MLP neurons of a small language model. Each row is named by its layer, matrix (gate and up: input weights; down: output weights) and neuron, and shows model dimensions 16-271. Each number is 128 + 24 x the weight over its row's rms, rounded and kept within 0 to 255. Numbers have three digits each. A neuron's up and down rows have the sign that makes its largest values positive.
After each neuron's rows, "fires after" lists the tokens most often just before its 100 highest values on Wikipedia text that the model never trained on.

L5.gate200:101091137105103135152084163136149123161108108134099076079130141098167138122132117136119110148117105130101109160117122155189115117118151112124146135114120128140112136162134166100114076126133121118067142109085097119118140117108148110112115110111135166141074160136141147118121151094100138106159098115138139107161141109121120147120105159163133110094153104096092127142134122131154113109105095112099136105120130136096122133153147168090167118131094124169097122088117088087127156096123066103144182099161130130121118115081167127123161124128130111162145177140132104174146147104102122101139085106146131125140145110160140141147139153141121126140141131165146104140116129159120160164124147119153127089141130105082095074117112143065098145152127107159108139121136124103108112167128149
L5.up200:130146146110145130142145129118123132121148142158128099110117100108121153108141170170077082156145145137103132137172097146149162128165107165066179133130083088157098152155142094159154147153169119129094080156125133143164104113131133122101126098171096158110144147115095135126115135113125147146142113129137134140160121165113122132130119115136112087128091096126144124190134089126133126129149123116138130155138171172101129128176151060158123125148110133143142105121156137085090101123143153123110133101128099110150143153110143106087123128098141133138095100121161111128202122107095143116145115146120128156114128116160153131151122133158143087098134118118085149132134107132101147139100138097103111105166116133145118113123090153105064160074152114126144194136147094124126116130148123
L5.down200:146106126121103158117108084107099144124109111117161175139097133117129155108142132139124168155121124126133125111148135109133109111087126122119118078121093127091134133121105137117148155142085109111120152104136114142112151161120143166123107138132110128143128169125094123138102090118144115157139165124154157122137140127112141118107145172140114113133122113146125158122113136114124129159136162125163083125117121120117170140196180093104081087118074149177158148134096139127131091118135147099115148118142105105144111107099145164116123136125196129134123077145111105116130142095126176090108103122149164196104088161158107153137119114108125087097110121077149127120103104113110115096121100136130150115127146144108129155168116119112070102165106148104117121161161122145124088156162105
fires after: " D", "-", " L", " F", " W", " g"

L7.gate666:139117118129153126103118101133111092096128163091091164127129082131119124159119103117098117126124127102141170101105096127139156153121108147070187123097124124127084132125133127136126157094095113182104136121143122158141122136103127114117137101106135134117115094160134149152090108129125145117111116136093126126163106157084078113098129152076127145135130133116104113133133140156112104123145073125101106152132132114116173113092140143153161129129147135153135106121116129151112138092104169076112144149072107128142115137154155090097158169142093122118131118171145106132108149174144114089126101156119098115093142090083151120189163122150124087131080108114121132133151074129115112165101141111109117128110158092149071142119164154150086149155140122134110121107092117111142140154139081
L7.up666:118173116128134161089116142141094085069128143105114159119113137172148162148141103136121102103130121140183143119114099127132108119145153092088147089108117125075124116128133100146094116120084117142111150169153095159121159134134148168126132131112122141163124130166113122131101118147168168139129147130153148112132125122075100134127096152088098172104140147109110101126150146149104123133137105096109097127129148125131157103104106126177098171122118108116177100160145139147140136100132121089153089107116096135158155108140114101112164171120104127108127122131127163141113125131128089129107139169137107146088139087129145163147143105121146133091140105102162149134110141141131138123130141140132138084145120113098146099129126109140114091124088119106160071117111118118093143130140146
L7.down666:148139134168117148165074148128147109123101095127140141135127133115142168132067155145104126138113100081094118134122097130127151097105094144111125124143131120149149137115121114122122144156155132117112176103145132162096081109142144126130141099121095102097090120115161090086122114117085141124121111110110155124083160129165126136104093132134142168069135115110109130127131153131115122105121082130129121132108108102133161060136115100132155175106159173143148130124133118182155125124135119121094153158125123121133088130106115152138116138134117111137108109116117114120116154165158136113156147140156146124133106073136133143113145127173136123121125103140109179131095113106171114131142096148104133121118150088126068170080097144116103128098088086139073112093080115103105120171157116
fires after: ",", " of", " in", " United", ":"

L5.gate40:105116110106151114161101116127105132110132133134127128110148125136140175135128125151132091128076123142148109116112137126151106121126134113103127082109096142087161154127104139101098119114108118070122110128149116145115094160087125138128159144089141155099134139095161126142164100138105099136139084142152185154108108106132098159133141091144154110133089122130129167112114148138083174135129118129104128178110137112127169173155129140110117102125107163129142105154153153146141101159134138117125132110166107127119094084145201090169146101152120146128132140175107122150085147213140113109153084110103089085109097163122106132121099147100062128161121122144078134110163119145161119120140138102144125117128116137163135116123120151134086151147146167136159092158168116143114117148146149
L5.up40:154116120090112126136112150097194138168126067122126144128101127176141133161090101098157117127124115134136118070113127072125145130137126165184125114122164141104117094084092095087125115080125105145128184118111110099114136111139120123147108194162115135125127131139123135117137127077131080124136093102115158123084097122133112150152149148133114129134105142110122138166109102161181165125118146144089177125100171142107122142090116135133124131137114127158104092130166091122185137131127100129110125115110118116155153122110143098155128127133170124130124098154072121220148102143122119123145156108147112123109165113108151130130108109126117141125144125121128133156149164112157131117185147134113122136117146134159083124094112175118093136132134089120158156117103160171144147155211147
L5.down40:154131118117114103112105142133102094098083123157127147125140130121147151139089140121111141123109117181132107113160125124105146116103094131099102141112087154089122114116109085095167164104122132109100132111108146121149126082119150142119135120074149147142116187102121179144193151114134131176137104155177182164137111134108133116119137132125153144135133101140131128155131074164119094135114145131112071168101156147109160081090119102109148120123127099170144145124119132132105147129134150127062139111129122121122118110106137133175129138133119154113133091114075116119107148169161122131129133148126135100140100120112150131154185128140107143166099098153127128165154113121139126068116177107146113118120114103103134153128115129174107088157109156127164115173153143113105153092168147
fires after: " J", " L", " M", " T", " St", " H"

L5.gate436:119149142103113097185136131107093148091108112148127084102127160137146118186141118140125152075099123083121106133161146140159113127130120156118169108138086156108123096118143105146098138153111076148094136141082070090135117129130157160121135127125162111095136084108126153108118121119129099134144115128190125127140110153164097131136110135174201156111128107093120146082173136133131119110146142141130084122118146106149165154132127114149097082120175126120152150157135141121128136121123106112120140119131178142117129116169127134119103084132146127163114104105147122140118133142112175088111104131104120112113138123118102116126129141113112115180098082149086156124112143156140130138170156144109173109128120105160137115069105123160113103114091143112163141129187106091134128166145150
L5.up436:128154150107144102112109113110160146136114115137131102079085142089133137118164121162131103095134138139108151141125070162147132107102113163137125125164130133126112073155157103154127138110159104098150131156118133108129120149124149136111102172165135118120125164124117126059122164083131159096116144117111117121074129148101101093115149138124148104087115102121117128141099106156104114114077142141122130151106130124113120151126165113195158101135132167149081128165130142132121159098122128147149143072112131123153146114120136114132098116060130119088124148117098113135099139118126153142149126101168144135105119129113142104105109133152116144111092119133187093097127116158140108103155154141165135097098143117144102116154099168129115117141088107115163121172125121109127157112160200
L5.down436:100172136121115152156116126166110146140139133104146098097075103092094136127111105133151124163083135101104149139083119117093097131136097097112125139134095114126143135103144119133125125150170146133165128097134103154133114165119106110134108128138130123119119160129127113136113102158126116165139136102140104132162161148127109113124121110128123155186089088176130111102117134174138112153103146134162147118141154126168088107113134135110153135113098114139164112164099169149115134108131169157102135149132124119100170166093136106122117103118111110114137161140103138130134135124105142186127168130086129124111138115128116134157147195104083143134149169151140121104103123128149113121120122101125108101179133115102168133114108120124139148155124144170090114153172085125163120194118115
fires after: " L", " |", " l", " J"

L7.gate107:141126108082151137128112145088141133130138091145108141185120146159140120122103141110128147090090126127160126124138144133139115109106148151133179139111138108134127120143135160134097119127112145122140113117100111142121101141115159141122130078156166149094134085132079113095116118098132108130187109170096141167166147100137140125095107144152111165136125092118112128127100082176092133120123169149120151133114156139108155101136122131164184112137154137143124087131156134128136180134150159155138114078135097102162100110150142119114133134148089116135103132098113137143196131173145128151126102141148101149096098143111098145112130079146066096109137107125108146169139116090136134124134122160156125132137102144142126111168150147150129122134136137152110132120121113114142137100113153
L7.up107:123080123161123147123141166124134135105106100128156131132147123154127165103094151117128098092113107120162098138106102145154103116180139109130149118155121143099139158111146137179099146101126099161081091106128099141090153131164150120116173128142133120138173105160126148124127140151106116067131136146100171128127118115115126119155139148130151144116144128079178146099128124143140106106095149108112090141177091109171135119131147152100125158153132128136146131159135123180100116136104109089105105109138119079119149120169149122171134154131134128078139130174103094205142128118134136117169140129137134144105139135119125149083130116136102098127121130151202113144117163138137095159134150164137118117100131086102119114142135136098093149168114138143177159095176150088141091128131148
L7.down107:144159156114148124121143132151133092138117183141156140130142159119136148137133156111148180148154130110139134173112160134101099080129134106149111140113152152094129136145126155146114108123164177162151112111130139164135097106131122097147116128158094106123114162122113131117122115067133100122125129149146104079136151122104117103146114122090141121085186181149110113108149197123167109137121098125144180143122104084136104118123137114130106165113160127119098127114154199129112108159117147187107137152115095095131111129142086149121106108134128136159149129083124084110142099102118123142151118109105135149159099123103127089130131148117150162121094105128157158130116150114116158132117107140115107166124128109132099120142147114115111165128144139112086101127070131110140120125128140
fires after: ",", ")", " ", " of", "5", " B"

L5.gate688:099121131116072147142132167163125102151120148124118136117105132107145166093124097143135134120102124173162092152138146118183136108178145148107127143098131120170098093168115139135180118146141129141122137131081131102100152166107126129129146108108144142135181132135089088137140177153081129131179086136152146125137107123133149126113114099136128114111087061142104149139110139174132148137096072099145112139120133145151117159116155140130154133135161152134105129088160105101129151137154125117107161099124130121105156078072131121170097096130123114151111141111166097089124116153111107125114076130103150145123131139131129128153110166173164143154139145167100110106124146119147161125135181155119117102081117144120150098120132141122092131158139072148086143111102081119113094126136156
L5.up688:104152112092164124177136128115136122103122110098153124135100112149127154114151084110081099141111132091114147134105109165107109138167125143110123101151131100148150142106165116123137134130128120133188108118121125137173124106108169137104133124114146119126180163167160135132082124122130102165136117156152134149117153108155122111136134094114145120113109123108134164132115121143141126148104088080108130101130135115146083165141116147147089136143186157099165114137130124096124149051095108091142100120152102147143119169093140126128158125151118161116150110109154167146115111136119084108117151134148134117085155128141097154140151133108146134117154150133091139116139154111152102100139196111158150136141123126174121125153089083168175136143127151106146141111146136133117113116088106
L5.down688:153177109122139085105134090149100088152097083109123088120108146122185101143114134134148148122098119115096107112089086141132124136109108149142154111117099126125107167111114113125066174111096135119130146163155140132121157107133146115178192121134123127117128140124135129118119108118090118114158112111124185103124135104136160129121160100170097110116124115117155146160150114096123153183111142113163109131132178140113097169141129104143110121168150126143169106165107118131083156110140106096126126130132120105121127167119100137132163112127131157163086126126120143115069127173085143141103150134121091144133084130112108127137152157139115142136084143126126125129174113136111106122118170125115135089126143103154138125150166119149087095171164189129159114153120120130150162092094128
fires after: " H", " d", " w", "-", " W", "W"

L5.gate1220:090090084134166149167119158132106131115156160158117148101139183148172124053150119145130154136145116159117119190151131110107104109120150165102135119095122092122112092175132155096146107098099117115123143135113130166133133111159162149117164083135110135106153089145122108125145117167117099146161137112135127166164184090142129129129163137159096152119088138098136159159107115113088097130111110158146117111124182161128125135137143122117155129128121102127178164080173138084135131124115104135143093158130132156132134112131146123109125100143088076113107132110119132160104144138140123117114120116078119152127156087104131145071090137130150111134114128135111121132132088130154154140142144125127090092152128155139134088117140164135131149124123119099129156146167093112151155139136125
L5.up1220:118142130118142121114102139136128149124162138115137168136145151143149132089157106103128152170134133142152127132197156147088147094116153148119110128150089116142109128128129147136166131156073159119142109143120177187139135118115141139123136150096153132112112125130158099111161149111126120102118158096151117111112153114090159138184114121169113108111123106111137145131134125180156151155109124133125160145126120089145119119144122113176154140134099118087132158147142097137105078123151112111137092180128103146163153118128132138091136124127136088142156104060094073155104124136084101169150178126168126112124149127164104133103115147094116111138124098123126161078143075100134124129149128159112073099107188095128147113110087096142148142107115127110117122120114089127103163109126119
L5.down1220:155191133152116132170140132136143150103173126128120125120141122110146090132125132117133108140109125120109130135106140150116106158105155120093133157140105117106104142095110096110142140143090118155172141132158169168118104154134151096132132132103143118126128143120121131179131117131134112103146147128168138137129149143103113126180105111124116139169135101154136179125144126139161143140116158084175162155115139130147125121132121100120136095129083146164141086149134149168134083096154129114109110099100140153169095097090140166161128140162136125106157141154120161109093137094147200167110122130114121152136106107146101163127144149136119091090121171143140127126152162140121060149114132156163124120120147147159156124187162153115108184137177138141111154122103131184102134098089096
fires after: " K", " B", " C", " W", " H"

L5.gate167:163099125099137096126123135109086098141123110131129103086109151152133110137193132137154123111137144123140118133143142137081097103099124118185112144137084119123115164100096095142116107119090129112107100165112117146074166106152129164160115141110151149122137125151135155086093130105108083067156111124138149097159127100138113116160124143167111146100152126116139084137132141126138129112149082126150137102142164141171155172125123116133171100142185117126089131139146110098156198134147133139117157113135153146093152132153168143133151109142158117141133175146141106136111124128117124095089077113126146114147166132110133104121101122126171158146099085135146102154133123142134180129117149121144139124144100117125130143140141169133084109115132053125133148124129129124133127121162078
L5.up167:105106113111104124182135139135121141085094122167145111104121107139166158122143133071114085098169132161110084142101125138170124149154125113110112151098123121130145110188127122153174132128136117168138138142105125139135117121209169121094115175103117139140127135147077110112120174135162173136139145091078135105158131139120108106135105117127146108137120118127121186136135145146164100125109146113095146144127112124151150102134154118137173153165112119119120154125151115083146142109110122132130124169130115137084147125124150103112133173119148108114118123112131105151121158151153155119101140121152176091127136113140124119134144166106174132107125135122142124172104153127130122116145147123127154078139102124086125120131100168161106100113112112137197151117133075172124128147172129
L5.down167:078088149136109119099100110133147110115125164121145144157119096117149172123115099092150120128134187099109137138093173114125136108150117132175095167131149128115118172148112118121105129132124121123118126126143111116167146133116120118107140131114137103174064117101119095103107159130171126102131096142111121077150067115157120113152114104071119122187116128121121129148179156123159111143110085151148128149169082153116100136123165076157166136138125145116123132112145116114172135158115143148142106155128130179147160150136086152129093119094113103149135073123143148159123139086159137102170106149148109151135138147160131133119125104119099177111117120128138124106130122093179157136105164111146080135145155136153131141130184109079141100138137152108101105128159149153227109134106157
fires after: " J", " l", " j", "ed", "J", " long"